config.yaml
hidden_size: 256
num_key_value_heads: 2
head_dim: 128
vocab_size: 1024
hidden_act: "tanh_gelu"
qk_norm: true
init: "normal"
optimizer: "muon_variant"
lr_mult_o: 1.5
schedule: "wsd"
decay_shape: "linear"
final_lr_fraction: 0.0
doc_mask: true
train_tokens: 446500000
dataset: "wikipedia_en"
MLP neurons of a small language model. Each row is named by its layer, matrix (up: input weights) and neuron, and shows model dimensions 32-127. Each number is 128 + 32 x the weight over its row's rms, rounded and kept within 0 to 255. Numbers have three digits each.
After each neuron's rows, "fires on" lists the tokens most often at its 100 highest values on Wikipedia text that the model never trained on.

L9.up371:093116132116111131080093175118109067092138106139082158141173126129157093067164099113132101159092149148171120117129146133074138111144144129097081084116112129156098098175044124161124103164115099174099115203116111124105150085220144177051191084114077129147182130093100104145103143157101204085
fires on: "D", "st ", "up", "ch", "ard"

L4.up972:115125101158151127113056089104178127088107177131207088122191182138150094171128140162116211120068128149125105106159164135146117178150129113139086153128086136061132138145148151058133138153131127144174160158192100128148123153115066135137105141158126106181138208092108054059141136170138127155
fires on: "ou", "wi", "of"

L11.up23:187118141105151077144150145136193085129088118141110116089125071152104078127146104159175124106124090131147157153081165138150157124107189134140122137157102137162127172097147117130112133171161130095077163146128118098117196168122192129088104106134094107085150142173074179127100100084151123155
fires on: "et", "ann", "an", "T", "'", "e"

L4.up717:085074112117113107081163063053100081194125164153125164157101101059058162152196136176113147108054108148122156100157126140167151108152158072114129121128127072128081175120121084177127165125127123158170128171132150099129107138163117101112138139111092060153105168119150150143128103084098145109
fires on: "Col", "A", "ol", "ear", "|---|---", "Au"

L5.up989:167133112136165160104112203097167144093121098171065089098090073123120066122117127153104132134123118099180174123159148096167184132085112086150081072136160153096100132140113196119122164113113159111084125114135201116161196155162184137064120138073102126169173145115076129137083092161130139119
fires on: "| "

L4.up707:091173122148140140156091117132100090121146129141175056135135092122155102101137156109119196144136133162110133089104131102161052149190132141126140108090059204161101198115139088103098143107084080133124119080082080142094138173123114066097105148082121196156113102144097119170132129135105149152
fires on: "land", "ine", "ia", "sion", "chool", "ates"

L9.up303:098149139147147088100113125170166145115153094184150101106140106110096170128117139100087080093166158104102125175124148148155176098154157122123162101110124107159038098072111126178079095163153093158126153116070069119166183146168136143172095139120165122189129181116116130155133114135130084171
fires on: "op", "m", "form", "cent"

L5.up510:123088108071113112093122114099137154129130153155187119176142121089134103081178212157155166130099161145082126114093190086108106107140145097057163131154129116106104170134130122139120127142165087077128129166123139106100074136096094140122154155161154119169093155084143124164127178076142127146
fires on: "ou", "|---|---"

L4.up477:124149144076155109176150106144129085175181124117135133164147157105122111134082183161150119084189177076229177117123136087151142133077114080066108102091124126117099165111098152121092192175102117171105129125106170081173154103170177112072121111095121155104150102125124124101120111147126196141
fires on: "to ", "would ", "–"

L6.up62:146083138049077092185135112154137147117159125194156167094126140113142161156133129147165162140124098141169103180145133185114143191118121113146156162155177078136129195170110161199176117130188182110135149077122121116105126127110151123167114117171100137129066140138115035118175120147091070091
fires on: "O", ".", "N"

L13.up844:148080158190063135083128147129088116164159110144131128130178057096152183093089142134153110132143131163098121128164146055153172078120114071118125150131086130146133137125105160121224141151066115135113137136133169126107128140150119131175160133124159133124141114138064114102051103109165151140
fires on: "M", "ev", "ay", "il", "m", ", "

L3.up331:115088130098129101136155110093052131117103176105143146156145122008085032161177114131161160155118163138119142132142168137133145135065176116108188142136154098085151135118175149081115126056121140131056086140130163166121135186164098172147140056135143153155120116103118083149147144167127106091
fires on: "el", "ol"

L6.up155:151133107160068179115089191098140086069103145187070153106137153086109097071130139191180094129143142110093140153151113176133105134113122109121133097173125168098107154154166145153106187154131125055133125144126127135188216128178122111102203075136062129168167156087091127138106123123100186091
fires on: "d", "D", "| "

L3.up4:185106099114095078138125143081169089070186127017154114128183137085130114152163123100185148087181103157141153127088094155123088139125140132109120103111141133160127173110068121173106120121077163167134127115090143053102118128152157099057179115158114094152196154130130108130167152097147085127
fires on: "air", "work", "em", "sup", "%"

L13.up495:134136137102119119114122159102093106105058146129118120115067137146131157128142100157127107125129110081082121157151133122182126165129185160158118089133131174124176139130135146166111186126136129068109132090083118130097149076140141130111104105125103108087183165154073136106111069132180102152
fires on: "or", "r", "w", "an", "T"

L3.up864:149125117107093135158163158160113111142144059102154114111119085143127066161152117132125120155119106137115097133133148149118113176128142103167165102111148168056147195167095202153107145138151117125120193101100127121083213165122143127071100177128042101178080058142088108096111148092092087107
fires on: "°", "um ", "ine", "ow ", "N", "adi"

L6.up855:093119127089124144090143154099116129143110161165083153084117126150087119142100151181049095090144122174113126136160092168175123120106106144130123071087156200137204147103120165138209072103101100127130082179105144169098175129089169196151118120142073129112126085140095129112141142144111075138
fires on: ", ", ": ", "- ", "tion "

L9.up444:088097116149072135082141110085143092145104140121144123130149162111133148110092097105139173152113157133143166153117128117146193125091102123119119137077248086162133068105128123105142074129170177164129204135129107162148096132112162145118185165151096103111110149144126148151115119137034151161
fires on: "er ", "all ", "ar", "ub", "er", "old "

L11.up108:126128115124090153143057069151157109110149125121146189158177106095153103136152121158149124178117094128156158124156090156153121168086140078140150139167109145164097137142118126131088128175108178124103095110173131172083090152100170086112136168120068131157116106160130040118128139159142146099
fires on: "N", "oci", "B", "us", "est ", "P"

L13.up812:147123120127153081117064142191070170143129090110178076133124082092096127157135106154126148198150104157150064112216119131147111134107153181132130141142146145165160072115177153156165102129137123124085112159121102153125109151096144165064186119116128063146138112111076172133097143140149093188
fires on: "por", "p", "er", "emb", "st", "of"

L6.up360:089144077126155134169133111087184078140147149132127173158106099133130129103155130123134082141114079113106174145204165112147115115085162088098105084115085146083098135064172149126164100111166169206154092182111116070148160137138145141166094149091072128150155121166147111092158122126080157098
fires on: "ab", "ug", "ob"

L4.up681:151146105137140140033133132116073079123151138132176137166169144097102147089145127078085114164180153166098096129153122185125087137104175110189197113081109140064162122080077167117155140174153136123120170153122101139101184118138097135109107069110079098157085161101100108131128105173124080121
fires on: "ab"

L5.up185:089154165147153144143137115141110128156153146143084159142153189162103104097202128143114176102168146185158158072173072121169163127117127143177117164113099136072102122108099119166072123164149107105087251099086059158069150092129178120132115091120067131174138147112095134145101152125079114065
fires on: "ph", "aph", "Ph"

L6.up464:125141134181114083190035158119119232156147136151102141158127068105160092110130104127119080163112128171148128158134105130103087167140083083132113173080131125124123108089061147084199218158141109132130135186162131143147181151085164187150117140126096126096164191103121151181144144101140134140
fires on: ".", "W", "been ", "19"

L11.up100:129137147174187143117158198113115118117128086148148129162153193129161133084178177089102159120098123121122182093178153125125163102086208074136154125118158138183075101186097132153138094098124064185143105144174126116116160134116131113150123106123150099154111136133117159125047102105125085109
fires on: "et", "at", "ap", "um", "ab"

L4.up891:123118140029143125093079141152144116098114152073123164107174100139080123151102098124149138195118142178088074107094118136160111122088186098101124147153154101117126088079148113129081157130119087110174175102150130110132137049035083152124190111157163125122166153165124129191169145141104160166
fires on: "fer", "ue ", "iv", "if", "ted ", "ess"

L4.up150:113115088163118158112128177078115095154152126163163191116166079138230125087127159139112154162114167096124122084144129107132150166151180168141116174093083136093118176141157194109130184126134137143148144105126155082139108092147106122087117150094142156166140096168090100163138045173108069111
fires on: ". ", "where ", "which "

L5.up537:049084113138126169145117135134151104109139213141147152095136218118107064150093073081118156095132138181130128105127140176107080111083085155094139118105101144142071111140100126115163133141137125126125180178127150170158164171106159146082162083134197127160168119108095057127140129046136141162
fires on: "N"

L11.up950:134168105201163089175129123110120127156072115156110090175100076176097157106089120186069099132171147103172156093125112116106121099149126071217151123131098133090148081087170123118072116161174193125173105123190151092139177122136020143123115166138106177148146183127120116140155107145148091167
fires on: "o", "ir", "cre", "n", "ou", "u"

L13.up640:093149174142139132102088115140097150143190125120192165106118066174120161185144122143111182136163179139138108117165140100082068127085089178126098140106084210113151071145154193141138068139117110107086098180119199143132131075096119140155099126111114113119046175148154093141087185073172151177
fires on: "f", "an", "(", ":", "ac", "b"

L3.up1020:119110033136118171117114155154147074108132134140113076114126153099133129180144140064117118139124076134142083101065160225108147148139153161149136190117132108125100205113165148068124120099175113129124147138098150063111122127124145135106118119148124167108150091117112066125103096146144143101
fires on: "ad", "ak"

L5.up731:115113105121147138147151132122108166159116157103159174144104121097079117127183155117100179108151167150104220112118125166149155119110166086147183203131105118107136194057139120138139084087171123204036118130144130124102083097152097123134103119070118128180116140096133150131168100166137114138
fires on: "ab", "ib", "ment", "b", "m"

L5.up865:139140177124215127067090071096185073153083142159108124157203112081136118115117124180083197132105086100082145105153131130164169118139110102102117111104102131142047177105180097068110133146105120177080119134157109180112107119102136086120102135143079113158041134114110083119107154179101135186
fires on: "out ", "of"

L13.up817:128057087071154162186137110139132132188179079097148088121192056160100143135213114216117111097137129131117153111060089142082152151122091115103122122098100120117117112100184156153088154163118112146127124180104110120106127138097181116155119084110134137164109161094104091097147135131179120130
fires on: "H", "cl", "h", "ch", "b", "Cl"

L3.up221:114110168106161100125173099119079122074126156123111118134135143129126095163148175142123093107160118116092117086134147173159115193146100143071101150108121106122076130116062101108130068109121139096082123115134087176120162126148168155154185106190069136150132142208147122178116089128088074118
fires on: "ind", "de", "D ", "{", "S ", "cl"

L6.up966:155137085156094182148079188139107088042091122142051092101113148139078091133127092127108106184127137055089174125136104179158119130112119078132127125137117149136090117144147166138112145071134150150117100211169154061140203127134165135164140112105057136140137150135114120141137114154162161099
fires on: "| ", "; "

L3.up79:080108170138093162135158126111112080130082140196133129092136154157154086145138095144150116099123067120101079134156089064101130115147081137111164100151122183073106164087091077133153132153118157151097149165166127180076118136181149098054191157144106161137149153106160108155141161092153172137
fires on: "n", "N"

L5.up245:119163153087112084188077148103193139154179144161109164161147206130175122151075167238096178150112143167130108171132059109117104155105161148160126167158164121122125159109110156169154172096137120158095155106144161104095164158099150123085121164146126102142137092128106134121083099154091103106
fires on: "A", "E", "O"

L11.up916:142053108147137122097116114204153102141084141151151120126139128165116190097156117124087172166074069117100134162108125089169143092115109130154166131140086121128087175080095171114142143130123118165119162142095160099089089125189122178164091151129166138124114071107076106135136120131117163141
fires on: "es", "m", "il", "also ", "ver", "ate "

L5.up452:134146058200142116119142181130104148145143122096180154137135150124100139158066074158130106100103202123121066131078104100129167143098102107127137129066115116107104136157121180134139101138159180094171143135076112138174144127105109129091135118167193151108098108086152118166152161058135132126
fires on: "(", ". "

L9.up930:152127133124092144160121121192081136159129150088135138141137084100084203147130134067111137139131084150182107159144142096075123129125146140157133142183110120115134104106177132118149141127150172168077073176097089152107163117161124136087152086094125164130145126196147190113115096131147149131
fires on: "ip", "ig", "em", "p", "er", "ib"

L5.up260:212123134119133110162060120127135159133149193079126090106148114162102137105154158178116133171122186137168111135171119113133148145171086097155201109097072121058153101115099147063138147167135175133147130147154112060129084163074142216114130073125118173085112156094105126155178135109197120136
fires on: "w", "W"

L11.up85:147154139178086123138101151179167113157151153094058105142093127158091196127116180080175103162049150145121142121131174141135103057104115139089102174111087043142146133116076098127125107175111153122157145079143162140107069118106106156154172188172050110099117125088107129056172155099146100134
fires on: "t", "and ", "et", "er"

L3.up748:098175158160147106121176163123116171167070105148132092117170104145143132142111054141130176100153113126120164137131218088114174182131115113154103194073113075140073127114120151121147128116169125122086201058115116070086178112144068158125141112171101143089169118124132108110154161172105167103
fires on: "od", "ud"

L9.up285:175108167168137154139178204141097161098148111210130077100100094136115149101112166141130154110156138115124194149159100108136085133102164146116016108116165150117119137091087133129106114048093100145114098105105125117127168158129137089147173140104064106129153094095106133132190149138118193147
fires on: "| ", "Comm", "m", "en ", "to ", "as "

L6.up420:132121124184121115133154120084145129130147102086089133147095145130153170176126050150153143117139166091159083106113104122131166092032151115142160147098139127043098133108136090128152151146157174152136090102119134155109122099130161204072130119143134123123146151130174140118125163173098151130
fires on: "(", ", ", "and ", "202"

L4.up392:085150104154135129105121118115149090151160136148182135170149177145115144101181122114147143092172131133081190156142211174156106135117155140107160123105081103087134138147113101160168077097143163206142120123126132106141130152106117150180121103129111108155059132110091110144090133183102100154
fires on: "ab"

L6.up84:136148103135052146115136118150157113133085143164128104144122121093123108105160102190116157065151075119067111116118120152160124145138139083126142191148176106080121158096078144100076163124111151140075144129160156155155152084148109174115143100141128145118145156162151121136091069149161164084
fires on: "ex", "18", "x", "1", "| "

L11.up106:208094108110098160141171149186130128114078144106143109125171109086063090100216139126111172110161090132173086173174152176128134155115143129117104154074222132107179127095167119099136098094079137136146143090136135023146105139087133152157088151098114158163126060117095059111121099159156137099
fires on: "fin", "med", "work", "em", "ap"

L3.up688:109191157133144129083143189165092054113144126137153157116118126168118090119134141136047153094126125117107122108133165099114067135068148166130107157146161136137125146076161130187097155126146146134134164137136124168124106132112169152081141109177120104124122146153119151174076140178100131203
fires on: "inter", "Inter", "\n\n", "spec", "who ", "pre"

L11.up730:197095123101152132097126114125153087127120122119014148109150109032121123142184171095123138168147093199131136145107091134147148141110152113128107134069100160099090096182121152104107131081113100149070155167117126115169129141169118148125188134140110153137140135122160134112093099193115190172
fires on: "er", ". ", "is", "l", "t ", "os"

L5.up235:077128134176176075092119160035103134073115142124191129129184166152128099104190068138132126168129190093177121153111145093131132132093138114148080148123113146118142145072175143095152174168136174142095136136129094150152124104132071120094180129119115095119096092153101084134124080166119095143
fires on: "or", "which "

L4.up339:158170109114090120103163102069145090140138183179118122191171145135146175133073120115103164055110097127148185077129155132099102086150156092125074100079140126077137109129150167125055092144110102069130161040121083168187053127107111144173126106118106112140119144119167149126102172188135071167
fires on: ") ", "\n\n", "— ", "– ", "="

L6.up861:131116131143128169141170046152114089136170157133108137084133163148143109134146157160148123046178134136080096101144099108086154129091203157127133114126102148119116161170129167173123164072176128178135168139103153140139113129108170106099129129148121118084113186121136156134114099148119121120
fires on: "in", "I", "into ", "ile ", "to ", "tr"

L4.up140:109127169099151104156162089099107079137171130143145136125162180076105147107153170128132194109145169145136127118136189134116145092084151076138103103102059095154081147113069090151109136104190098146117134157152119098081139115115142152176060147070112130169124121119064085139162166111092119080
fires on: "wh", "aph", "Wh", "if"

L3.up803:146121163158161176135116128116124080070112145146119131122170112085101125040121119145125076145154136158097146115149134142160103105129140142161135112084163117126058195101184127117116136191094115156100132145107095124151123120064178094068103110145085145217152111142121128115150135109114052123
fires on: "igh", "any ", "ap", "that ", "out "

L9.up393:135048193104116141102103117086132076141163186159152059165147138118105046145146140128167187117118156132118133074161109168115067089179122103130128206084121141121115148138117160177125084075177079135093160172108141098073103159138086088114147203099107157125062166092146119113118130173131192157
fires on: "comp", "p", "au", "ep", "ou"

L3.up983:140120181104147087127179144075094117134156148057094084087157069146120100107140120179147117142054103177135121127118244119131168104127207150154048108177108156160114130143122142149124162085201145118117199096133108145077143150167129164168111127134090130119107154154124121096128126155101182109
fires on: "Is", "ur", "ow", "tur", "ud"

L10.up660:145163082124145155153151141149182146052139120102141070119114100119151098156185105143153148088110093151141092134081176131131134134088160197129048090140111131143122144150102093150120128108185096136063098150169167115143107117086115105160076153175149138124127201125140212120101138060135113196
fires on: "f", "in", "(", "si"

L11.up834:160158088137118126112125133219126105128087145139114141160103128111089127151101099135041135153187113049099166150110209150163162099155119109114099158108089095074128163082117190099058132193129179144102114129127097149103173130056144131127118176180122132162121188127146110107086106129097211152
fires on: "| ", "7", "9", "6", "8", "1"

L10.up432:096138139091133088107167121133139100084069116076116129087143137093193117106073103097155164091139129104115184125170148095125092088124178121148114078134135081160156158129145126064148090120166190172132092151126099084128112112153160161087118071129129114119163097150104154071143146103131113174
fires on: "r", "Gr", "Tr", "Pr", "dr"

L3.up266:080135099152126136162155161112139084146037107114125143078134066103127084094061140136076169160143129091144130098150181155145090071181141116109126153131072152146135154101146199070102097185064164149158133135117132114043159174108124152103103157139144178192153143132098135180131130177158167127
fires on: "Pl", "ile ", "il", "ail", "ers", "ill"

L9.up895:092132091135153110136079162104146138064116188175080060193164127124137120075157108153142160142178111164054104132198078111132127121084169182114138117154115134110118112112182174131131076183189123127127184177105120134162143134158102148122124174183082123120128142087138112124083129110188118202
fires on: "t ", "on", "ro", "an ", ", ", "ace "

L4.up709:121157137169142118121169140137110130136089146146124109173171102101165057139090137125101208089113157138125151158101153127136125122138103108116110196190136131137123129157162112144122164109162123118133124128117122157133142101108116125055106089099173133094179101154122115144125118166137170116
fires on: "und", "ev", "ud", "wi"

L10.up791:120129084145068158143096099146135179107113155159095132100094167127114112152174102141161152144136097110153165165184113072136143162149108147136177111072136152118114155111195103064134096163189178158109126145100119104122123024101131095135151092167074171158128129126121115091112144105131112153
fires on: "tic", "t ", "ep", "an", "ant", "ib"

L11.up251:182135150150154082211141149114123132111160150100141138124146145092181159164122144088126102135180111161135058109110076119171143167115140137112173136109106119143084118189098104110150107100123161110078063141071089115174125172102114130084171111148158092141149134079156145157131091175113153122
fires on: "ter", "st", "er", "t ", "ed ", "ch"

L4.up135:118104087178141151113121134082119108109092148184111141145165145086162085189087164179115138075096130171141167142064123143133107116133138121173110121146102133115101139124164065109121171120069141162115141167043102082104073119101113089146128131128158128154157119153126093103194060142124162135
fires on: "at ", "ia", "ates "

L4.up986:068118178089177121082187065110133145117121168140108131137162139146153101133098088168066114076148208126129150124097131138119106110094120090158147118142072126134132168113084163065135159109144233176137121133140131110101084100107146160119139100126140111095088118145105149080138154183131104112
fires on: "str", "ir", "r"

L10.up776:178078075136133086125108118131123143115130070128123131140145151109132153116157134151112130099107165160165099120140179153111098112115122201150153085154117077143105144152157053185214110142130111125100179132122134097172127165103095148128064141157169097085146114218163145115091117109104116194
fires on: "igh", "ear", "ong", "(", "in"

L6.up455:091125146102114180170108146116157098151131103158082105163128124121201126132108132187141146057126152133136106111162130142093110157106048061150115116141114132194128088147129143122114163130117110128053148114153133087101160178149104144131101166136151139111133133114085131166139117119170145124
fires on: ".", "ou", ":", "bo", "we"

L3.up1018:140143117134114107082119084107101131161162142133071075137115133113159088088093112172155115111178146112146206113083133121145118093106100131159169173177089146145125179119121125145124174098124244144086139163185142132079174091112168180148187087126169146117168169121151152152160138150156139088
fires on: "ir", "orn", "tur"

L5.up960:138087123145149146113158104112133030141149090115188080134122124106144133160048142105108146104092126163197137115086105175120161161125150123128175108120139141164134089093111118155124089182095120160096112090156106098061124132112102091076136088140173189159096145132122154146161148148133125168
fires on: "ong", "ia", "ian", "bor", "Nor"

L6.up830:113059154122133134161132084054123136137150100088147154115168115138210113124104085069131090095183145071062123105143135136071157093152104153137085143171188095131193158104160161178149138138113129115199200134074184091164144152123153165161076125169128172120112091170071067113100176124132054173
fires on: "gr", "/"

L10.up443:115110096124122112081139130095170201154126155132174128108092145098165123131165128117106136136109111101150127134188088087138177053063110151075204161145098073132113128146118074099209155121094158115134172155127115202122103105121096166100107106175134149124185145133154124183183144193134149113
fires on: "/ ", "in ", "9", "1"

L10.up423:154140134137115175118123102138100109130180171100172086084100128098097096121110122110165102073140109114081164166143104139060141106134172155118085140193084107080119134117139125128143208094146078142091140102135133116161149149147144171085174104136124146157114138099137154128143163179142117130
fires on: ", ", "ough ", "to ", "ile ", "y "

L11.up83:157113112137177109173087143108140170096135160136125114143117226110183112110171138174158140110122134170110088108164116112139143142129159143141155137139118122142092054108124088093132164164146179084160179144104055152159100058155135148134108110171131160109103063128092069183119119101122114081
fires on: "bu", "ur", "t ", "ro", "s"

L10.up900:085097097138143122141162114123110146149105148216087147106148179073174078129109101108150124082128087144153087198158121128093106082176117103120128120148177127116120105099104097176155182178121195090173128132115081182160134113114122131139119122102121142172131140126136108086078151138177151134
fires on: "as ", "j", "il", ": ", "th "

L13.up329:077152127136059162087073151084107120159091119124117136119112127095070110188145109054130186114116102116143115087168089176121159138132149182104212152127148092133120119129110092152086159127190078142131063116135146050143105182190115177137098127086146129147193129127121119146114139079130133075
fires on: "w", "W"

L5.up879:081069132121153116156122142206077169129148096099124122110181147152111134133165107073137197111110088107152149076155099183137120053136121140165124125107111166093103073101160109135101107140105112102151142092062107144101136092075172117209118113133121116105108139092105130145124127154169092067
fires on: "$", "wor", "more ", "cont", "Ph", "fin"

L5.up29:124177108106154098095128142112107178113114141122191160112156135154104149108169112155145124093132115118116086154094116148112080148138184117123095096178109081104162219128152119158065113108140120133131115157125081096076125128159132129154120140184165089159104219102112137147199114076156129135
fires on: "|---|---|---|---", "ail", "|---|---", "has ", "|---", "It "

L4.up1002:123181105129092160063091171109181116121086133176150124090163133184139150159115114127113148104166120163177098168115106199110160187118118172165105110140103122088159101149127119098111125088084141140118211141118165094076111071096082170093113124142127171091099063066145130127109131152137108132
fires on: "ad"

L13.up626:095103167119184095138173121177112093085178098107156149108148074155085191155093124065022157129168173083101158116173121175069116121140109134105112158078154128133138151132144142120155161094165111097172232150128107133171070102120131125191069135139159127130087100151083127095104095100161119166
fires on: "s", "i", "e", "Gr", "gr", "or"

L13.up846:118128145166128101076134115113146158118082104135079128142102137113135135077176145109233139131097132157106140144105142148170091099090109163113093122115128084141123134097138130152108166113185143121157126145185166127109058113160089128174114149055075064184090108156127117107116122124153142148
fires on: ".", "up", "z", "ro"

L3.up858:151144107135047187147153089109127152112103129044142166141119116127065074142167140096144146086113133110177154144107090166111122141185104162066069130135151155163113133097146098123042199176110184158134154073128108042122096128127151104119192166146101167191165155231123098162123151124093184159
fires on: "com", "work", "ine", "sup", ";", "own"

L9.up900:088085114127098123106127084133124113124133193092140127183152109100098098117164164070158133104208130114104143123133158112141092119132154138128162116160202079099109114128124141074105131098098133101113144093121180070113116123149121137144083058143106104101125160152093128137135183132147163095
fires on: "ol", "uc", "o", "-", "ec", "o "

L3.up321:115098121140149078096116084099125147114119125117143177097140135063085152112171121123093161182105054145139116133151086143081143166125149134102170146125153106115098099081171095139052170098105108172133101165138173140128055171082122152090157145098181166156137171119063135151113154118130052129
fires on: "W", "ach", "rec", "w", "inc", "le"

L9.up816:098111104088106195122067157113105095080089157070096125141105111119139108164076101149123075126122124135118198197128131150118162133128091163208154140182130136141135150178089131131131112120111137103149130145093078130169167094167143126124104101107123141160072127126117122151100173152142125185
fires on: "202", "p", ", ", "ose ", "in ", "im"

L6.up174:149110092133165105114129122146093068086099074134157168152173135065094205113083142130115153087144155131141155125137199091161157081129124109139087172099107117082110145079173175094068158156114074180145110152157153131040138106106110154091127124137129082106113130119139081129144136123098090161
fires on: "6", "6 ", "over", "Sp", "7", "ep"

L13.up635:068141122139121080130107174084117098143097134121151151149126092111145135138062140200177116093149129122148191116121088170128158109083137109155121137121043120094137080193119082144149137069126202132073173148113121102109133116095076148121181104161152119148117157126143120102138102100141122147
fires on: "al ", ". ", "ate ", "ates ", "t ", "ent "

L5.up682:079109109147102164106151127072127084193155168138122149123135093149081135162086116187018152072073080183171150099118140139113089093108146141122068115127110158094183176088140167091127115166104094121184127087141182103082095143081159127100128114094081116087144101108080101160095131120083124150
fires on: "| ", ", ", "\n  "

L6.up162:160108131127155115101105189135158143092091137126128156149156246103105094180082169119143187128118114168156085194131171161112119123106141131173083184182113129108128096170136057118130105116133087124121146119140125113103138141083048120061141100128119161132135115086157096109155136158125116126
fires on: "ad", "end"

L13.up866:089089149105101155132155134119114182141130175120135063142097065092127067087156084133127061132173149148085168215101076121177163064193117118138101124157139128102169132130115144111135102123136140152125216182121187053133068106111172094134108131117094154136115161170129075125127122148146129118
fires on: "ri", "An", "our", "iv", "ar", "ir"

L4.up915:094087152115122167108145156107111129150147152166182202081159132175149094160121156115147120110150115113093106077094140061117082160170051142114133157172109158136113139110117118144147065130126055061078123133190121163121100170163129105062122133150165102185204105074121119183159148065158171108
fires on: "fr", "N"

L6.up940:106137164173091106152105120123154064122076077137132118102168148123177113072083128216097129163129152068127151151132151147167189102139147134056126160086103133126110150138086109077152123082088097163126140141134103075047202198157108152175115144114116151218081114108124098141136147185138113157
fires on: "of", "ich", "Af", "Wh", "wh"

L3.up625:121127135121145124140076094144133083152173112143121092117127154135137155115111172094130172111164154136162165094180107177109140171132191154174127110132173190189151185154141100132136181143042147141112110098146102109076157132124062149090106078065111152103151117146074086154134147134115162113
fires on: "ian", "ia", "land", "ond", "ist"

L11.up152:110153111097114136120152120193100091159082178114151091152196151100161090173171109151131182105098158099188161119095132099157124170109188144059161114155096121155095114097098137090095178170148127116145149139110121094110091147129202177088073141143130140113089102101113145184146142122157170141
fires on: "to ", "e ", "ong ", "um ", "it ", "es "

L4.up23:140109138088146100111148125143105101154099092129066132170207161182213189123105099115099162107108166078178166107162152167143116120094102130122166146171173126098162151124082144094102119108139144142127190099095148099164151146101148165138161115162138180123146120101095078137140123124179108140
fires on: "gr", "ad ", "mar", "tic"